config = dict(
    n_head=5,
    parallel_block=False,
    init_std_up=0.0256,
    optimizer='muon_variant',
    schedule='wsd',
    doc_mask=True,
    dataset='wikipedia_en',
)
MLP neurons of a small language model. Each row is named by its layer, matrix (up: input weights) and neuron, and shows model dimensions 64-319. Each number is 500 + 40 x the weight over its row's rms, rounded and kept within 0 to 999. Numbers have three digits each.
After each neuron's rows, "fires in" lists the words (lower case) most often at its 100 highest values on Wikipedia text that the model never trained on.

L2.up453:512512539481467444494489466605528480555457521455462501491422432559431499511499511530553480567489490470445428506555519509530566569541469503476503511545472509563506446535567532545565457483560444471495589537491427529516519534562473438477489480542515517503468429474497523549553486525427478473516504435434475449529563522530488493469513452487463507458459465552477535524527452481452482539546544507457502528525563452443474481518423501476498499499551516519529531505467447525462570591451532448446580554519547372477531520501535502497505541539509526562500419443481508489557457514447547483462513503530428507502562474547464474500538541449432527501494480528536548533461465452547561479572550499450530515473489524539488542470548471509553505496513484478520508448398530484526514500492521
fires in: "was", "given", "had", "about", "went"

L2.up809:501507485466513515514443454538526518580508473546514494490464555618507483560468570462504427480500505475438558492465474469483526522453496491508515455515525510490463511540430505533406497488505511519452536453479542454519499543522482438452467490540457493464544427569493410608421506459456520492469451480460445468502490512514503473507561459552508500520514425474540513511580526523491516482468531549519520455557513522498529453494473509553501480486525493492545490467465533493429454553550559483535568462413500542548547526549468469454515493515520563549475524555428496442429457589463571556557499534485533479424438509426536465509462482508432532474536536487529518470455549388506570491505444522452422509437467489517442553523463515562536478542519426482504500503556529474502507558475500
fires in: "of", "was", "octubre", "branca"

L2.up395:543507488520499444515472479500509492568478500437533517471453451462498574555565452499497507447524546500450522529520478497517563533451489506529420552480446430469527531503448527478517537550616499468518497462462563494467535457460488562523459491479482570570527581468465520542567519493549505499496508480464486570522429399489541551500461452531507515517501489516539515540454558497489508471502478472547524515463462561466375480517541488482516495552525568506459511487529550526460446508574479507501452552592516517524453509472527505481511565508465492483474502495477477510411450526538437506497550463519603534482542523557514497549519546530512442416444493500526550526512477470451457455494440498471470536517502489568433463431502467508513525476506490516521420392471438501523560420558577
fires in: "and", "but"

L4.up1211:524566470514522471441510421498494514473479534423492504514540477549530570528489520497543547530435473487543412556510522415434485493525504605396431496467515426497527575539476518483527533518591490563471522491497538456526533557489485523425496526531503496534616473540492442497528497479508429433527496482506428491573492433490500543496544511478553526537450503489495517450491562543548475489493524517453510526476534453464475519490503478498568505540499463487447480466539554459467449537545436495484456405439585557430510518463548427457529498457537441459507602531441503513472533453453455526523493545476512541524527540467539595446508513524540483512567488517494503508502445491516486522542564545523446509489508420541510507506445451585544461482467457510471418503513525552514561509479458
fires in: "and", "who", "age"

L4.up1271:490517466510541508484518484438505445537501512498519530509493464440572537493535433512535507466543490495557447602515516482486509461499440496412470462523361513483553547478439501426557541411497520608478464570498523434512482548489539500524494502417475487511516442523501512461499468565491479494523483518518534495564471460512507471504471550508515483500538501490515495458470474454453537453484583508435468530439582515485505529564519522483522559462460489580542454477477500509515503466431496501449483512467523519478515459495533497569502496548488511480433417544492513422538500534457446399426558599503500560452452527470508488512592486490554487535514509540534493531484505525510447506506476490474542515511476511427496517560453494563498472476503537446497524529539515493591502430506469
fires in: "an"

L2.up829:390525497487534462436503496507496497493493566528463531512490522526481521466489554498501528434546468504523476480507458508517508505475444496572517524514494477486451531475469497499562462507539473483441443527453506525478467493478394494544575476567470450500472484487439473482450406512479507523532555583514465448494461445495543576505471522453494504512504487463566479453495517484513581494477570419489556511450506472475560457401517456537538512490474520524430507541465438483437591478508516578527557481529516533451444427453560544554484555544562515459512548480456526518469511485568401477470602442550557502538510534485497425552477473449498490510520478551497485517475439524518438460482528547535538458519526461540515460479462504430489540628506560556453544482452456563482502465523558
fires in: "2001", "1971", "1981", "2025", "1982", "1970"

L4.up592:493474487543443461478566493586501496540479450420453495472482457583550514528441427512455425440373458481503455549498534486543480448488467528540531513511498470502519526419514497500544504551494488556471466486461544425481520514541444439501403493526476483518516551491459508450541460491532573508474527507523411498532511464503438506522491503488526456480537531476515513488482467445510473496448529547482502476433440526502462516484493503533429540504532542474528507480500483549489533540511479484481510534522569510418495524463516555527514498524510518558518543598520521487571480515484582559491544502570456522490531492525528416552530454507427478470440496531539567495583483450549510462495501487507536439437489535478527478480564430482476512550494553577456513567498492537522490580541434
fires in: "on", "up", "in"

L4.up798:520425520521498511594490353530487571430529445518523501468482492529468502503498497512464481498517505541498483473408475432512470522581429523435528509518565523478542537512474550457541567497470545494453465541442535433536501450514488528510491535567537546524572490570510477518421531489486488544486518517547596486493501534514508537551465478514510479443546477540520542455484494491572551448474438488496551461512473570465548517484534465527463558593458448466438512482500531447496495518452545519511532499468443457506455494511491439499496455520618478534594476516565478530448531455505506494444421546440390492542537528474532466456492502484501503572528469495552487433446569459479455529479514428453474515446487506539517493494536509559444483483488480524514491513539527508463478491497519
fires in: "the", "to", "of"

L2.up151:533502473421516518511546551477464514475541521496559438542420530520529517502472500490429565550538531606514435509542510420445537522495485557460433572464508549519558518452524526496560535511492486497516550519463528460428539504466514446512442483519490477430556472439553458478447446480477523436537554540486407484487526476416562555529495463443563510499464546570509421491445519475463496505502499518479491496532493507489494506574441541543510423510505468565456564507545426515496528467449451501525563552535508460498498491478509504536503491512442511508471449535483436466462552422499549501487465485518506557524571531479531474476456485451558531490559526476555507432561434523522493540531464546512492469522532554486472571646498481471438458457522514472473491465494570504540502526520490
fires in: "division", "team", "system", "station", "network"

L2.up1262:513498436569422438495545438522476447517446568518515552508517507431539495488556479425565502527465470466559570547495468421478501518439522498501490551497529513516509458419518519504554517505482520516531499424476568542532519578564443523481451452529452502576533523554493531480469510555528505472477506445531522507452473564466498510525459421511483548485559394591517493511470470502476490559455424540500425521457505488508425453525483531534478516534502538490450530504533506458502545532533446509451454507524516513468543501529590503462491496514550543400472604541479478503495547518524563518448491521527527517570519479486538457502512507568522547507465531503474472464477566536405488571579515488517469495572508463550467572430485532436517501543481402437476475484563484473589527511492416
fires in: "in", "degree", "code", "order"

L2.up199:481503474482497510479483528418526475530457570552510531528537543439578517426491448505488540482433481498532466530461496520513442555471480527535505500530525465537477503508446519503441516630417471491460450454509522436493585586455447555529519463514501490456510530513460504544505500514505518516507551439518480472482472512435450525506467474457494439417486499478587476509508469522516488440488490580500535520446518532535469506488521468530432526483531502438472492437488483492436542527560396535456475467432492541498543564492511534515498519574518466470515546460441508556461539498545567449542479567504465566569469478555522545548542475541542482535403509535498510533488503504479466496506448451448559533609482531439455454533533524552538557638495527457489555546552527488484518564469520
fires in: "in"

L2.up1023:491476466449558448512531508451476436476528502492521527521406496510542517513471560519494500489491462546532486463522497513513442462530463450467477476516437538483475537479496454468483510454474550532452498511454484444482489424461538565505549526503462503494479525473552546554567468564442509522502492469523572556561491528538508485503488436478477538463465455509511511525584496532488467482522564568490535550453564469525478508525550508545490562507477484502572518466582518514586609441469488488468462564561538431548583467513423490569548519504459549426423551473570524477455465501496465486502513576490506455504480473468494450517537507520574516471452479545536547503593583568488505592464535494538489477469510540520464457554514554528501509468484495473578464522511505490520473474525503
fires in: "an", "ansari"

L4.up287:491484530507513504522539456496490471549530477505482485488506601509522527563471498532527491503456489492542492434540423493506577458555485543531477484512480470518520545511417550491499511521501501444472492455520527608481505491499458482558487540533539425484532444490524514539473493463534436579587549459544522461588602445456458500504466553477563513478554469448486551478497496517526507550444442580464462461491496461451475521537510461446440463490581477527537501514560487514541517444422507488497440474502479502479508511483438489515498489520429448502498600461508557516498481486488481458483491501471578471511539539584451529450477539479481506421548489562523403492522497458467556480515501472511498493531498496516580521557521460464575577556525488481457486509528563495503549432454487
fires in: "the", "a", "or", "use"

L2.up998:517466475516522512484379464522551566549505448465484449544479524534561458446477511505549551435513468488424467532549570507490495597496536485516496574526520492466581465471529489525482513485469460421577514567574549556556508532493472497477448519450457490470441450510541519511453544468451525530556492570472422506538534500484497568509517488466468443464548567473513525441557473489545500455512483458502551454402522516473503547461473468533476453601532476520469515524444569512402491611540498440487493502517504428559513485564530484475513483529533452479556533491501471489494423475449507539522450545510487545498447458521528469502487544494509547566473494492523536479494482465540550534507522478428479536560514485550425446533457498471462565508521509551493536549529429524517467522515461
fires in: "was", "called"

L2.up497:461535498449461577489567492526531493581487470507568514482486496545451447532493504508524528466481506532474346539555463480527472483449428512504494453461578519526489478539488488491487521461493503513475496535499513506471575506488512552474558554512511539471557441593491442473512451499568478503589507490584453532502488474548463488508493434452495494493523518478520434607436497480444499431495487490407577463577529524562499477485495521475504464578529511477533512536463543537491536449461506489514555492465550455568480503532436514507517475458548558503493571469567488511503522516541448511485542454529465515532435559517512489445497487492526449480522444543385495501393497502526516498553496455507495457498462509485548478501479506474486533436522481464462489556490541406473487551537483
fires in: "after", "at", "on", "atrian", "with"

L2.up91:461544493519479538466487483497460481480513545526499427478437512465521500445513441437548467443522477463505478456455472509554461439523524494596527457507506545491503566509433542416599523538469527504433466529448486505563554519432602476448523471510480510525431450499418527508444509562469447481465443566429587499529526539538493490531537515492449516515520482440483442485451465536537541490470471502482415538500598496450555470457547487541527453473403486504512450558496472501477482492481484497544470572555494484497526576474536499479504492432529522529451537514572494569521426523509433484528525499534509566586510515533488496518481530518509438516515473507519490487459483544536550597467540576498498443514511583517482507495542515502486508476464478502410483448517499524450570480448487
fires in: "1981", "1991", "1996", "1973", "1972", "2001"

L2.up823:456481536446492507495441439539476498524508465456554483528528508565451536471537524517437497484514506545454449515464469527472488510577562506484537462457551494508613419571472534575511508530457480440525449485496467469450473546543542463523481495556494504458467450518499479462518547529439509460520481534421518549466488580429465524552485458492530579463552484511426421451536503498557543431519474506480477471542488499462498442474526516523561521528529565475469487513549513460540452514450501470544483508515550437523563478534505522539461486590434443494536513480459560434540452499469487528510443524452461476513447541491557448494443498599449508511502465402526510477493421551516435438436578467521460437431496521417455544590492492588496532533531488444551546550471513499503486477557480
fires in: "was", "been"

L4.up644:525522500519475517451593554559452485475580504462487508526548470522510513563485562449470446509466525492465383560441518520526488502504502521529583456510553553562451557435501546461503490507513515575456453431544497463475485491521525487544515617469487516524507578536555479532494493520468525507529506516511538484552511440540520498505415405494519438472465543542498537454459428530401470503564491521449505473548524504505511467470474552510515477542483427478537521503463544529520452515501471527524558486544504405504531504543532488518557428547500484488530519463505478486554529520481456531473452536464466527518496455517454542491551532535431457468536436519444513524429490426493462484497465504449510480491533466502554444428426479500498439449493508534456488543466514542499532487469465
fires in: "to", "at"

L4.up623:522469462473527465469586569584549512483468451529451532515504536517572482451440477502462503477464464524466456516470484523486505516520497502489558503572480532448516567411476504416469484481459496458539486500445480460473513503531512550531484520538477474477550510510437517551442433504487476551566495503541529463525508562491445524492442457450518491460556519448495485533510504459483449506541504516555477508439515528469494476564487555529452517557481433527465420436508513498451524565605427508510507469462465600474511517521557504527572498528487570442473504574533466539515494635537507519393442546542412505518454517428513523492489479499485583586508503465461530421445497564556493485464469550484544513474503534510471480524483516475450497555484458570520543528449567554467442480542492
fires in: "of", "s"

L2.up58:495496587473509477469530514471474437449502490468535522522490456608506460501495463532468457481547511470476459448502464435544471529580526508534549463463568538492498506548523541455549524460512559466452539486538494479499519504441564500532530540485460468484545535527510477442527525535541562539461544475460468501521525520566425501504483515541562532580450421453516439550447587545430516503471476494428485475516499484456519516529529515465571513529514539483500487525476553494551541529450535556446522441532449507492522506525519465527498417475525509451408435528540513497505564506541488524519452495484404513540512494495440471510514442528488411496456445531435475539533480475518535499538503600507512529520541439427516428569494652452490496594458485542463455550473534482565556454503447
fires in: "to", "for", "can", "you"

L2.up180:407530532468431442506522521536501486557589480479518557523499455551511496476524441521484455485476554488440457530571501470521554472491524481485482514548460454559490553490496526470530511561502467486447481453587575490524524572483441474417504613518462518540465558483471449504504489609552461543478508400515558493476555488451477570507420552462469459543483462478542513560502549573500458449540495534553550502511532467457513474473485537539518506555528531469511510484517418516486507506433478555394485480538528470477461583480468489488485475527495479554425490464493498515515493560482422545513580545488456580444511467434564474497452546467566494516440463459486498502530490454483491505480461500447537486499512475548520516547550512467573493584493556503509472516449440531518545471535541
fires in: "in"

L4.up1008:544565502468452488427489446483499489465450572465523476533515482473508486506503484475563500556524486570463424461509433487510473491544438464540546501521446540452465548508516476485459550437492556525472476443504463499498429541568506527506471577563503499396537468578532480472535464434470476473524489451547558435483585450551491510406455477502561481521454440504443504562522514459486493486541434493547492552477461503520544536516505473461580521604443548534524473460517518494556424488528429483437536477446484516533504595460506475509526514435540452496493510473502504573513558528533464498535518481523537490467546510575500478515443489501438518408491480487533417498539534468471539553486524524523523455565461500548453471567527487465488500468502566547466472466477533516506509535479486
fires in: "the"